config.yaml
num_hidden_layers: 8
hidden_size: 768
intermediate_size: 1024
vocab_size: 50257
hidden_act: "swiglu"
norm_eps: 1e-06
rope_fraction: 0.5
lr_head: 0.00385
max_grad_norm: 1.0
doc_mask: false
MLP neurons of a small language model. Each row is named by its layer, matrix (gate and up: input weights; down: output weights) and neuron, and shows model dimensions 256-383. Each number is 200 + 30 x the weight over its row's rms, rounded and kept within 0 to 999. A neuron's up and down rows have the sign that makes its largest values positive.
Before each neuron's rows, "fires on" lists the tokens most often at its 100 highest values on Wikipedia text that the model never trained on.

fires on: ",", " ", " (", " in", " –", "1"
L3.gate951,218,192,203,162,169,219,204,195,180,197,181,201,191,219,214,185,162,180,213,235,193,190,190,169,183,212,180,216,170,143,181,177,238,222,213,211,168,191,190,176,208,177,222,178,163,203,211,199,250,207,151,165,223,254,239,192,168,168,220,230,212,188,221,129,239,229,178,168,202,231,171,194,199,177,234,193,193,215,153,192,179,197,186,229,181,211,159,152,166,219,160,121,166,273,223,196,186,174,191,210,179,133,237,241,233,199,216,163,228,142,271,202,249,199,189,116,180,190,168,149,177,196,176,171,246,245,215,263
L3.up951,215,160,209,239,181,239,225,251,197,176,218,246,231,165,134,222,169,178,218,172,189,206,204,238,169,163,202,229,228,181,222,120,243,200,217,229,232,215,251,212,205,200,205,180,182,229,202,250,226,222,171,141,218,190,193,185,183,177,184,197,217,193,152,162,192,206,220,169,175,222,209,205,193,215,222,174,183,237,211,229,121,243,188,174,198,219,180,171,193,178,205,133,242,158,227,218,217,158,220,238,200,141,173,225,159,192,233,196,184,211,210,220,188,178,207,194,205,231,154,172,224,208,232,290,181,242,239,218
L3.down951,216,206,198,167,233,239,196,217,179,195,191,204,223,169,231,249,207,173,192,234,203,252,212,215,212,183,193,218,218,190,196,184,172,210,217,196,215,205,155,128,176,192,227,227,201,242,232,183,235,165,163,169,256,136,197,154,193,224,213,205,229,165,232,188,210,245,240,232,222,229,181,206,165,163,175,204,167,195,203,241,173,195,207,264,174,208,170,236,184,230,188,210,207,239,216,155,199,228,235,225,172,193,193,238,198,229,191,195,195,207,219,188,260,205,180,262,186,208,162,232,206,199,212,156,212,250,175,231

fires on: " in", " of", " (", " "
L3.gate467,192,185,236,258,235,213,232,226,225,194,197,201,160,203,199,163,213,142,209,150,166,230,180,239,176,192,252,225,180,183,195,202,188,152,193,217,224,248,211,191,194,170,211,194,184,196,175,213,247,148,197,198,205,167,192,240,227,224,182,264,161,251,213,210,217,158,177,199,215,228,213,175,199,193,142,153,181,195,120,187,179,218,163,195,175,189,174,188,190,145,187,176,178,283,204,185,206,203,186,219,162,174,208,247,195,250,183,160,205,224,240,210,166,222,216,143,183,167,186,136,174,225,164,192,184,205,176,167
L3.up467,218,174,257,195,203,231,223,249,204,209,186,236,223,166,231,177,201,218,170,165,132,180,268,201,184,213,184,141,171,158,213,166,179,235,230,237,208,184,209,236,238,236,174,159,231,212,212,230,171,143,146,163,205,171,155,237,196,173,157,152,187,159,229,179,208,211,209,210,286,147,224,188,211,178,223,181,214,196,178,189,251,184,212,226,155,207,207,148,219,143,233,241,222,199,206,167,199,224,253,128,203,246,225,207,183,173,188,187,203,188,201,172,221,238,195,174,185,285,167,198,147,171,236,263,223,157,212,206
L3.down467,229,194,186,176,252,176,162,166,199,189,208,233,215,264,183,212,217,162,172,170,144,227,199,213,218,195,190,203,264,250,192,184,217,215,216,203,153,172,152,208,197,171,154,181,258,165,215,230,215,240,235,197,255,207,181,214,206,197,244,207,216,234,150,192,179,247,204,192,210,189,218,228,204,224,200,234,224,219,216,218,219,200,206,212,219,131,151,207,176,220,167,202,255,129,180,223,242,173,181,179,177,195,168,228,193,236,188,221,140,181,163,185,188,215,208,234,182,238,193,195,201,178,195,185,177,233,218,189

fires on: ",", "),", " and", ";", " well"
L3.gate536,213,166,210,246,207,153,220,188,247,198,249,224,168,169,242,189,213,208,178,207,247,202,258,221,187,193,295,172,216,241,206,211,216,216,180,159,205,245,181,211,215,183,239,221,226,210,233,225,241,194,169,202,166,194,209,234,185,171,205,207,182,246,151,195,176,232,212,209,181,220,174,179,206,227,233,166,212,195,168,206,156,218,212,163,202,214,223,159,177,174,131,258,139,163,208,219,247,251,256,168,186,162,159,214,172,168,216,277,216,203,233,167,219,206,229,210,205,230,162,224,222,190,235,212,207,205,195,195
L3.up536,164,195,170,197,203,266,187,209,224,146,188,200,121,217,226,210,133,173,204,220,199,158,242,234,198,180,228,222,230,205,204,148,183,164,189,130,183,172,215,255,195,185,234,238,195,187,222,188,269,189,208,231,211,153,201,218,177,215,214,217,185,213,170,189,218,161,205,218,242,174,179,234,200,203,151,170,193,224,211,166,171,167,275,197,204,202,222,205,175,171,183,119,182,174,169,176,170,172,221,212,169,178,229,203,220,224,205,241,232,162,159,212,210,195,238,204,192,204,228,186,215,191,202,143,236,220,151,173
L3.down536,214,184,253,275,224,210,211,205,182,196,199,176,199,236,209,225,187,231,186,225,226,217,174,243,183,186,196,182,226,163,172,179,163,203,253,209,200,187,231,156,186,198,196,226,225,247,231,196,218,204,177,212,141,165,192,194,195,146,225,181,230,202,165,245,225,207,205,242,166,196,199,157,194,227,230,225,215,207,146,216,178,231,263,212,196,245,201,218,188,153,200,237,198,155,179,214,180,185,175,211,242,214,253,148,186,178,189,201,212,202,211,246,175,191,214,186,198,224,189,249,191,260,260,256,225,197,174,203

fires on: ",", " ", "Life", " |"
L3.gate293,198,157,208,163,184,231,195,235,176,182,184,189,157,157,178,164,170,202,203,179,233,214,224,238,169,231,188,145,200,193,209,188,186,147,248,148,249,165,183,206,201,170,208,212,254,261,197,188,203,203,191,194,222,247,199,177,239,190,158,228,189,151,229,196,209,218,228,219,192,192,102,201,177,225,163,210,176,196,202,184,164,163,210,203,171,194,204,193,146,204,197,106,179,197,245,187,216,144,222,157,214,167,158,181,189,136,199,219,217,170,204,221,233,206,170,196,214,174,208,238,175,212,179,161,174,200,190,244
L3.up293,241,120,220,179,188,217,249,213,191,196,183,170,269,182,147,168,201,186,150,204,209,205,231,243,174,197,198,224,171,182,206,191,189,192,157,161,193,230,198,287,259,162,171,183,214,194,209,219,220,243,189,207,220,222,209,232,222,197,229,168,234,169,189,171,207,235,221,224,238,200,193,146,197,217,228,135,221,158,222,217,243,182,214,184,182,192,224,215,244,247,236,166,174,242,231,236,191,213,163,251,231,208,129,189,220,194,191,182,183,171,175,212,110,177,149,250,204,195,203,197,232,227,162,226,180,179,182,197
L3.down293,187,241,208,191,216,242,174,194,235,222,233,183,212,209,193,202,216,164,183,216,159,229,194,182,175,175,214,170,229,169,181,194,166,206,184,215,207,239,224,228,220,197,202,234,206,226,230,199,220,249,165,188,182,211,211,183,224,180,166,285,177,153,196,199,215,282,222,199,225,194,230,193,150,171,182,175,201,168,192,184,211,170,205,227,274,232,255,189,219,217,171,208,183,219,184,180,242,180,169,208,209,178,186,217,219,255,191,235,234,216,185,183,184,256,201,196,145,223,208,156,227,194,228,180,202,202,157,184

fires on: " of", ",", " ", ":", " ("
L3.gate508,225,197,216,225,220,212,225,190,162,186,168,187,276,194,233,125,178,191,166,247,229,239,205,175,186,172,220,236,227,181,188,260,202,251,166,229,159,185,215,165,216,261,195,152,205,190,185,253,267,174,218,256,177,222,184,184,159,225,209,157,162,237,156,194,209,191,189,182,166,191,225,220,127,174,217,226,245,146,208,208,215,214,199,171,177,206,182,205,177,224,230,211,191,234,231,220,223,183,180,165,212,221,200,264,190,229,201,243,244,251,179,205,137,210,210,194,199,214,172,218,209,196,222,182,209,178,199,180
L3.up508,215,177,238,167,235,227,226,198,218,169,152,227,188,220,240,185,200,209,225,192,223,176,219,207,203,129,226,200,179,209,159,165,208,212,163,214,206,200,239,257,226,236,238,195,213,216,221,221,163,200,223,181,172,206,217,201,213,283,170,195,133,254,214,179,261,225,155,185,213,168,229,221,193,167,263,250,153,172,225,225,155,248,228,200,216,157,182,179,235,244,237,203,190,227,200,215,224,215,168,194,195,134,189,201,210,172,200,183,154,198,180,192,163,212,198,194,195,145,172,166,203,210,171,189,229,187,206,229
L3.down508,218,164,188,198,162,176,207,210,199,198,204,194,211,204,199,206,224,219,200,164,201,195,179,184,214,199,208,178,224,169,185,173,213,175,207,180,188,146,245,197,209,241,247,202,239,177,233,240,216,213,231,161,207,229,235,250,210,171,230,208,203,263,177,157,164,179,247,196,212,202,141,210,224,179,158,206,193,182,152,154,282,221,223,233,203,161,204,210,161,230,201,237,231,173,177,245,217,151,171,182,169,152,187,215,188,212,243,223,195,201,194,193,190,169,181,274,231,239,190,215,197,233,201,174,214,155,186,218

fires on: ",", " in", " at"
L3.gate436,237,180,192,227,225,259,204,149,212,238,214,178,182,202,188,142,198,176,206,235,203,179,199,178,158,201,228,216,195,180,208,184,258,190,198,211,215,166,152,231,222,220,220,237,186,155,205,206,179,195,207,243,133,223,207,213,190,201,198,205,158,205,213,244,199,187,217,185,187,143,173,229,170,202,231,184,218,184,230,219,203,217,203,217,204,167,183,195,204,254,166,172,180,168,169,146,244,245,191,193,157,161,228,260,195,197,168,232,223,216,201,187,227,207,199,177,226,252,143,190,246,144,232,193,188,165,182,209
L3.up436,256,233,222,196,205,238,209,177,184,182,224,203,230,203,180,195,163,169,206,210,256,213,189,221,183,199,240,199,213,185,186,170,217,183,183,183,224,167,219,211,250,190,205,201,207,210,208,226,213,194,249,238,192,249,215,190,217,224,215,216,133,194,209,214,234,197,211,220,233,201,177,228,198,215,203,182,255,208,209,204,187,143,184,195,150,146,198,188,212,192,229,162,212,193,182,181,212,225,211,167,131,203,192,244,205,245,144,238,217,209,173,188,240,205,221,209,170,216,129,186,213,184,190,214,195,155,191,169
L3.down436,156,207,181,189,188,200,149,150,219,115,251,202,184,186,171,188,241,246,219,208,202,207,179,219,230,259,216,250,159,166,225,159,204,243,220,190,208,167,173,207,183,167,204,201,142,233,150,224,201,186,215,159,159,138,211,229,196,185,201,188,226,194,166,187,240,241,167,159,192,179,165,205,228,197,235,207,156,161,236,229,191,181,161,244,229,196,233,153,155,199,151,185,169,205,217,191,253,266,175,138,152,145,191,223,166,235,183,168,187,216,129,221,155,188,229,227,182,174,171,166,215,211,192,147,173,200,227,233

fires on: ","
L3.gate571,226,196,190,193,178,142,223,161,244,173,224,215,188,223,225,161,186,136,195,202,119,228,223,211,140,159,170,225,203,230,221,218,202,204,127,189,237,191,166,172,234,234,151,221,241,224,157,234,238,236,217,275,206,241,143,220,162,207,160,206,173,171,218,194,219,190,242,227,180,204,184,192,232,221,184,200,242,177,215,152,194,208,163,186,181,138,239,195,161,204,226,216,208,205,236,176,192,232,214,206,135,215,224,221,173,219,178,172,179,164,227,116,218,240,198,196,196,213,203,190,172,167,208,212,158,243,234,172
L3.up571,244,254,198,179,219,204,273,225,187,228,160,180,226,227,215,207,223,175,172,196,209,187,237,232,262,221,190,276,172,225,217,194,202,219,210,195,261,230,221,199,217,176,195,212,195,223,193,151,212,165,197,188,207,196,236,191,236,147,214,217,211,207,209,254,235,211,218,198,225,176,166,158,230,206,278,221,242,169,231,214,257,221,200,148,217,243,139,169,169,203,211,163,220,195,205,210,193,160,249,282,203,191,219,179,217,189,191,170,95,255,158,226,214,217,172,183,213,253,182,150,213,161,180,190,146,203,228,211
L3.down571,109,208,164,150,223,180,224,233,176,217,167,223,237,209,227,219,204,197,215,237,251,237,201,218,238,218,209,269,208,161,221,194,206,187,230,240,210,181,154,176,214,178,156,211,186,248,155,229,164,185,215,224,182,203,229,217,190,208,136,198,148,219,190,190,203,218,162,121,215,171,187,256,191,181,194,233,172,224,187,156,301,155,183,232,191,204,189,170,180,224,194,166,201,237,207,232,188,207,204,163,197,145,229,260,239,179,177,223,194,203,209,256,131,183,200,223,227,176,153,176,205,234,173,191,208,179,223,224

fires on: " and", ",", " as", " in", ":"
L3.gate159,234,190,207,272,179,193,210,196,206,215,203,221,221,230,195,219,231,252,232,254,220,195,227,166,197,128,181,162,187,191,215,158,266,237,192,204,230,183,214,211,203,212,166,205,261,180,182,198,210,183,191,143,240,302,184,182,193,169,243,180,218,199,188,271,188,192,225,148,262,171,222,272,190,189,224,174,204,191,263,251,213,194,181,203,207,178,187,227,232,177,187,250,184,193,221,210,218,163,222,205,227,130,201,190,179,166,205,242,210,232,216,219,165,190,185,259,261,226,205,223,215,182,217,253,209,205,197,183
L3.up159,228,233,135,183,158,186,193,171,251,247,223,223,224,215,178,194,152,161,232,147,199,134,163,193,175,225,264,156,190,269,222,181,236,231,188,196,174,193,219,156,196,222,206,192,233,165,229,233,188,267,168,215,225,275,218,246,153,149,231,199,227,227,204,179,167,191,176,217,214,140,180,150,210,177,181,197,200,182,216,177,228,228,243,193,210,284,225,221,204,168,153,200,257,187,230,252,200,212,173,186,194,160,212,122,236,191,151,240,235,171,194,179,182,225,191,210,191,182,195,203,169,190,178,221,170,184,176,190
L3.down159,215,198,256,199,207,143,204,235,218,229,188,156,213,234,223,140,211,200,213,187,257,186,120,227,183,146,197,190,207,136,191,197,171,214,145,216,210,206,223,215,219,237,204,164,221,210,180,257,180,246,211,209,166,160,208,144,210,205,272,235,220,174,212,189,214,200,223,131,171,169,225,183,184,244,200,176,169,197,213,250,162,224,216,194,216,171,202,218,173,229,215,236,185,188,160,204,188,184,182,232,257,213,187,251,216,159,248,189,156,181,183,187,144,175,176,209,247,192,167,257,163,217,161,203,181,124,182,179

fires on: " at", " from", " (", "6", "3"
L3.gate181,178,216,225,188,188,175,204,203,226,159,218,206,208,230,190,175,192,219,212,164,235,119,286,248,202,221,204,176,238,219,215,207,251,197,221,142,226,185,212,200,188,224,187,166,176,196,174,240,229,163,190,143,157,183,178,185,178,256,199,231,160,207,252,177,190,219,159,182,194,180,299,210,205,144,216,185,221,224,179,172,169,231,210,285,195,196,174,154,165,220,176,166,185,264,136,196,213,238,164,204,168,191,133,210,158,226,188,254,215,270,140,145,177,194,176,220,231,205,185,230,201,181,202,186,217,154,197,233
L3.up181,263,249,213,181,209,196,176,215,194,194,246,151,237,186,174,161,212,215,215,196,252,134,274,220,224,243,213,189,231,197,217,202,203,191,195,179,217,211,265,209,221,233,137,199,204,208,225,246,233,186,165,196,102,180,205,228,182,231,157,147,216,239,229,165,194,281,163,154,214,197,200,202,189,240,203,209,187,211,221,178,157,191,204,300,168,189,198,171,203,217,233,170,239,236,163,204,230,246,141,229,224,149,227,220,259,234,184,192,127,211,136,229,224,192,230,195,162,182,231,198,189,221,149,195,166,192,255,197
L3.down181,191,271,153,172,157,179,230,168,218,221,185,205,200,145,190,208,260,204,188,188,268,178,225,173,194,169,166,201,236,233,236,185,240,198,148,168,196,197,187,212,221,202,211,176,203,224,190,221,177,211,188,171,180,155,202,215,202,197,190,193,227,232,261,167,221,201,189,203,244,188,235,224,188,219,248,242,222,211,221,181,210,224,206,252,223,154,264,192,130,193,192,207,163,210,170,212,236,228,153,181,199,171,204,185,204,205,238,229,212,220,201,189,187,174,223,258,212,154,194,193,194,223,251,179,211,153,182,202

fires on: " and", ",", " |", " of"
L3.gate330,195,239,184,224,188,218,177,197,186,188,222,197,198,246,198,222,215,135,177,239,179,192,140,162,242,200,182,182,189,260,194,162,240,186,241,184,191,212,164,190,180,145,218,200,186,200,217,235,214,200,200,276,206,268,224,205,206,181,227,188,174,190,180,225,162,203,221,181,229,166,236,179,191,260,188,175,215,203,214,220,156,182,243,192,208,205,177,200,185,178,156,250,200,176,223,183,218,185,203,272,226,141,199,180,202,224,175,229,268,212,233,192,249,159,194,194,197,231,206,227,253,143,203,186,165,193,249,226
L3.up330,191,248,156,195,163,210,175,156,184,217,266,184,195,194,180,185,224,215,233,189,196,195,177,163,143,210,198,192,193,144,165,154,213,207,185,208,187,201,173,196,151,204,147,226,189,217,164,160,217,229,186,202,228,259,206,138,233,192,202,159,180,247,203,215,117,257,190,224,249,182,224,215,213,207,191,144,273,231,209,172,171,188,185,155,234,228,187,224,152,225,160,252,211,191,188,259,188,113,187,216,202,129,198,221,225,214,200,260,247,220,165,174,214,216,243,218,218,225,186,193,196,209,217,162,198,227,191,176
L3.down330,181,152,228,176,280,205,159,173,222,241,206,186,205,247,254,199,188,181,199,114,228,242,200,234,240,259,146,193,198,206,229,216,192,128,194,203,156,196,221,195,202,191,158,229,169,242,208,204,166,192,250,290,191,143,203,179,164,205,185,195,246,188,176,241,192,190,222,192,230,243,203,133,171,137,194,185,137,251,172,209,189,201,193,187,194,226,233,213,188,154,201,214,261,194,191,188,176,168,173,247,242,189,243,243,187,204,225,184,147,196,166,227,238,188,204,179,218,231,182,215,199,183,173,201,185,195,203,206

fires on: " ", " for", " was", " from", ":"
L3.gate551,210,212,209,249,287,173,188,159,295,150,188,158,218,171,190,194,172,216,207,140,167,161,203,237,194,176,218,159,196,151,207,202,189,186,105,223,218,169,205,196,193,203,306,159,172,222,216,176,222,215,197,223,208,190,239,200,189,183,168,190,154,187,128,145,144,222,199,171,209,194,211,193,206,150,193,223,177,208,223,205,185,195,257,211,221,187,269,197,207,206,202,187,220,189,207,211,208,164,166,181,170,189,198,169,189,165,200,195,203,237,200,196,177,135,191,263,204,241,164,204,159,225,201,218,164,207,177,205
L3.up551,227,203,198,172,222,171,168,194,263,174,198,136,175,184,194,172,224,203,230,139,240,184,200,234,261,246,199,137,224,196,230,193,202,157,143,247,224,201,289,190,213,209,212,145,150,216,229,190,191,260,203,199,194,163,225,264,175,244,206,185,180,198,156,225,162,185,156,174,188,179,225,228,164,135,214,174,139,230,182,271,174,165,235,190,227,215,166,231,175,209,183,216,199,215,201,218,209,182,215,211,192,199,253,178,202,192,136,210,164,223,158,218,188,176,222,213,204,195,228,179,206,219,204,214,197,163,202,224
L3.down551,215,291,244,163,201,185,203,219,202,200,205,222,244,221,198,176,235,176,201,168,134,134,199,225,254,202,189,145,272,179,257,218,195,158,196,262,190,201,233,202,151,176,261,178,179,177,237,222,191,239,231,187,250,131,171,186,203,204,221,212,203,221,142,235,258,166,212,193,185,196,194,183,148,169,226,159,230,265,184,228,225,178,183,169,191,221,238,135,188,166,217,195,219,183,170,224,183,208,175,200,218,218,222,204,204,239,211,242,210,233,174,230,216,204,187,241,174,214,212,173,175,199,206,205,250,201,201,233

fires on: ",", " and", " as", "-", " in"
L3.gate228,179,213,202,182,235,188,237,248,237,188,199,161,198,217,194,171,159,222,211,238,151,209,232,208,194,216,219,163,207,178,218,226,227,158,134,211,238,247,220,196,266,202,184,263,192,245,224,204,142,168,185,214,140,205,238,193,222,148,239,188,218,174,194,151,200,225,200,137,224,212,163,225,188,181,212,179,153,147,207,193,222,197,168,218,123,225,226,227,229,154,210,214,171,165,221,176,177,204,204,254,279,185,194,251,219,188,230,227,155,151,201,216,204,191,235,177,201,166,145,156,198,154,201,228,209,208,152,239
L3.up228,149,216,223,207,151,222,187,214,164,206,166,168,218,193,180,207,238,174,199,206,185,244,185,238,218,190,152,211,190,258,170,176,209,236,220,172,199,179,189,228,208,188,211,227,164,207,215,249,177,255,189,161,233,205,198,213,239,201,288,133,244,146,211,194,209,239,206,173,207,186,200,210,241,192,185,173,225,215,244,211,174,194,223,182,171,175,204,196,187,225,218,211,173,201,232,191,185,226,175,219,196,191,148,157,202,208,171,222,195,213,145,195,201,154,227,205,175,210,221,213,207,178,230,192,185,220,190,158
L3.down228,155,197,249,161,180,185,250,238,167,235,216,232,223,183,195,181,233,188,134,158,266,229,235,191,132,131,166,171,203,166,217,184,189,216,202,191,184,165,236,176,191,224,142,233,212,216,205,236,233,205,239,175,257,227,188,189,201,241,190,163,175,262,190,171,180,256,192,181,255,191,183,235,200,193,192,165,156,206,203,165,164,186,156,175,167,216,188,212,160,210,153,204,224,197,220,234,177,182,212,166,149,223,238,206,206,166,236,233,162,184,198,186,198,226,231,177,232,230,162,209,186,143,160,170,238,208,216,191

fires on: " to", " (", " of", "0"
L3.gate244,165,161,176,260,223,241,192,188,237,164,180,154,180,204,170,195,160,223,201,168,170,185,230,191,266,183,239,206,121,233,191,198,220,215,190,198,233,202,198,151,242,248,201,164,184,247,233,275,222,198,200,185,195,221,153,153,187,238,163,225,245,209,197,252,205,182,124,161,170,179,221,221,198,188,183,187,154,224,164,173,173,257,196,200,166,195,214,193,166,190,200,241,205,196,159,198,189,188,203,213,221,163,201,230,194,218,188,206,184,213,171,162,207,201,185,225,248,223,165,245,168,209,150,210,177,236,167,240
L3.up244,167,173,230,179,217,246,205,198,241,210,132,191,233,219,172,233,176,197,184,178,210,128,179,147,172,193,213,202,152,235,169,138,184,223,221,197,222,157,232,215,218,223,205,187,158,222,247,188,203,192,205,202,175,194,195,195,254,238,160,247,181,255,248,242,152,215,176,117,219,200,170,205,166,177,169,185,181,193,212,242,139,214,249,200,189,205,215,171,231,228,179,206,239,203,167,243,226,203,177,174,163,191,171,181,203,223,184,208,225,152,226,191,225,232,191,226,232,197,168,211,211,167,218,197,152,208,177,235
L3.down244,123,213,202,214,203,230,143,129,160,176,247,220,206,199,181,169,190,225,188,216,166,172,191,198,167,154,197,176,179,153,199,181,164,212,191,158,210,122,167,224,165,184,198,276,207,220,238,158,197,155,223,196,193,177,210,189,219,181,218,230,170,185,213,222,211,185,189,167,235,207,144,177,213,232,196,169,221,280,181,203,142,207,200,176,245,205,272,191,189,170,235,203,176,186,159,173,216,247,152,254,158,204,164,197,195,167,202,235,146,216,197,181,185,205,194,204,193,199,209,197,264,232,220,146,181,208,210,263

fires on: " |", "|", " (−", " at", " "
L3.gate103,188,197,212,224,253,263,187,188,203,180,199,168,198,272,184,172,186,150,241,198,220,173,255,239,122,238,242,223,153,207,162,223,194,225,218,176,206,180,224,225,173,144,206,236,198,206,172,217,145,252,223,200,191,217,196,197,271,195,185,185,192,178,267,239,210,208,169,237,253,203,242,232,138,138,216,199,190,218,230,233,212,229,176,218,192,190,222,199,174,228,214,197,173,213,141,173,177,201,187,195,219,154,242,205,184,229,224,193,198,213,159,214,215,253,203,156,176,212,169,169,212,193,235,193,224,177,229,221
L3.up103,216,221,152,194,184,166,217,217,197,190,156,208,207,159,166,216,177,204,214,231,220,239,232,165,153,202,192,248,127,249,205,231,177,172,155,204,180,242,212,207,181,169,188,196,191,174,210,195,210,178,213,285,159,160,196,223,130,201,151,272,191,273,213,188,251,266,208,173,205,226,191,187,235,207,182,197,206,170,216,201,205,137,251,152,206,139,185,177,189,191,191,187,244,238,220,170,260,208,153,190,169,187,164,203,138,202,184,179,148,249,165,208,145,178,183,211,187,185,212,202,193,206,126,212,213,177,193,213
L3.down103,229,191,222,191,228,221,197,212,148,211,215,180,231,208,191,231,189,220,219,160,229,137,185,223,145,156,230,246,207,241,227,184,176,208,195,233,188,184,239,172,206,166,160,169,150,219,189,149,250,198,238,238,194,169,217,192,151,248,223,221,169,228,195,168,194,262,183,199,160,203,171,207,216,228,183,203,268,246,192,167,247,220,194,166,217,189,194,202,125,198,201,210,176,236,183,211,173,203,153,231,203,162,186,208,210,200,165,191,205,151,190,251,157,245,199,192,205,197,232,247,168,191,193,172,296,167,192,226

fires on: " on", " along", "t", "-T", "T", " in"
L3.gate123,236,222,177,180,217,245,196,202,202,180,195,175,128,210,205,233,237,202,210,227,192,200,136,191,199,192,244,255,219,228,207,228,215,175,211,226,253,191,182,200,244,233,220,242,204,188,223,214,253,147,163,239,212,246,194,171,162,195,237,228,195,255,219,179,164,183,222,237,189,143,137,216,150,206,224,186,171,228,194,229,173,207,204,161,206,186,230,157,180,198,228,129,225,131,138,199,221,185,187,177,221,205,221,230,224,193,189,190,150,210,203,230,234,228,174,197,205,186,155,152,194,190,240,203,216,201,194,241
L3.up123,244,223,201,180,198,203,132,141,244,194,231,156,182,221,179,230,228,212,242,149,219,189,194,233,167,183,241,252,242,250,212,198,248,188,175,221,239,182,189,188,225,205,216,216,147,172,248,218,193,160,187,224,203,243,218,202,162,192,175,209,197,229,176,180,195,168,243,261,187,161,205,169,206,227,196,148,201,201,169,225,187,160,207,204,215,219,249,201,221,244,159,203,173,185,178,155,182,177,158,145,202,180,209,232,221,208,145,149,200,248,163,163,261,223,200,170,230,241,153,159,184,201,220,193,230,231,189,210
L3.down123,216,200,175,181,175,188,200,153,200,214,185,223,209,244,172,229,203,172,139,186,186,204,214,158,191,187,236,256,180,212,151,157,184,219,225,201,238,141,149,193,203,222,190,153,177,205,201,219,178,188,159,235,148,210,258,178,243,152,225,155,174,193,160,167,238,198,223,208,240,190,196,198,218,149,261,196,177,204,178,194,153,194,200,165,223,167,199,194,172,204,213,203,230,170,227,232,181,185,182,155,268,215,224,225,229,237,247,196,211,205,219,188,171,241,188,198,207,213,168,199,145,181,191,191,186,177,242,182

fires on: " and", "0", "1", ",", "9"
L3.gate913,217,181,226,178,200,217,234,230,217,206,200,265,226,211,205,145,155,177,158,227,171,277,217,190,195,192,191,201,201,265,180,180,222,192,206,168,242,179,240,205,203,176,210,221,230,192,225,210,204,213,182,242,229,212,213,231,173,202,193,186,244,191,186,169,217,242,173,201,172,141,181,176,256,270,170,248,228,210,134,152,193,209,197,177,172,236,168,127,206,137,210,228,230,198,195,164,195,196,208,184,223,249,222,216,226,180,161,208,221,239,213,198,253,272,198,159,173,245,168,231,136,176,172,138,174,191,171,180
L3.up913,206,186,237,155,176,157,195,192,239,208,191,194,151,172,204,154,188,172,138,214,206,213,158,142,211,240,196,190,254,252,179,125,183,216,207,144,233,210,131,228,189,186,218,183,158,168,158,174,212,189,233,148,166,210,211,195,188,273,222,204,203,186,192,189,227,215,221,198,209,167,149,198,170,210,195,231,179,256,171,178,225,215,172,208,217,190,179,154,230,174,216,126,284,179,189,205,240,218,168,188,258,247,209,198,209,189,225,203,212,171,255,155,237,148,174,201,190,212,186,181,163,184,189,207,184,226,229,204
L3.down913,222,219,238,241,165,254,232,172,262,218,200,197,229,184,213,222,206,173,264,260,237,173,205,188,206,157,190,217,198,215,181,282,162,192,221,231,165,187,225,221,204,204,202,207,169,215,180,171,205,181,186,241,217,175,195,203,159,234,155,210,226,210,191,146,256,242,203,215,152,198,200,173,178,203,143,193,193,216,211,211,141,254,215,204,198,215,184,224,240,247,248,210,208,206,213,181,236,194,196,202,184,213,211,188,196,259,198,210,164,286,157,253,216,205,223,266,163,178,155,211,155,246,212,219,182,225,195,180

fires on: " of", " (", " on", "7", " for"
L3.gate364,175,191,245,184,205,233,258,195,191,176,231,249,181,185,206,191,224,192,197,170,172,198,222,151,177,182,265,223,133,244,171,225,148,213,229,262,200,223,239,230,238,220,210,150,235,233,216,186,190,192,169,259,182,174,166,216,168,262,193,207,232,213,193,228,187,197,226,172,231,221,166,220,257,215,207,197,186,212,199,220,216,250,259,198,200,183,171,222,188,198,190,215,202,174,227,218,226,255,161,188,255,156,229,218,209,200,189,211,239,167,194,220,204,180,199,172,184,264,182,207,189,215,134,240,238,246,204,245
L3.up364,202,256,227,197,233,190,229,271,200,140,247,293,197,198,175,172,205,214,180,170,245,207,207,194,175,191,255,158,181,200,188,208,188,239,209,197,217,241,235,205,242,251,187,172,203,251,210,214,161,189,181,199,145,168,191,216,243,247,223,188,165,218,209,239,217,222,194,225,248,193,219,204,191,186,197,215,209,160,210,221,249,226,217,206,177,181,173,220,203,189,177,197,158,219,187,186,218,265,210,242,219,164,226,204,194,186,232,201,209,220,213,204,192,169,235,156,189,291,205,244,196,176,210,234,214,274,218,290
L3.down364,153,163,138,193,171,268,196,175,183,236,150,191,218,217,199,190,184,204,154,211,170,162,166,211,184,201,198,195,162,215,202,154,231,208,182,149,203,153,169,207,209,193,215,237,203,232,189,182,149,194,185,208,241,188,200,250,197,258,191,182,242,185,199,169,191,223,226,247,279,224,217,182,236,123,203,183,214,192,187,188,211,196,200,154,160,139,184,233,187,202,227,250,187,212,233,238,236,187,230,232,226,191,212,186,177,157,188,203,210,209,191,222,183,158,208,163,213,229,215,171,221,251,212,236,189,225,183,210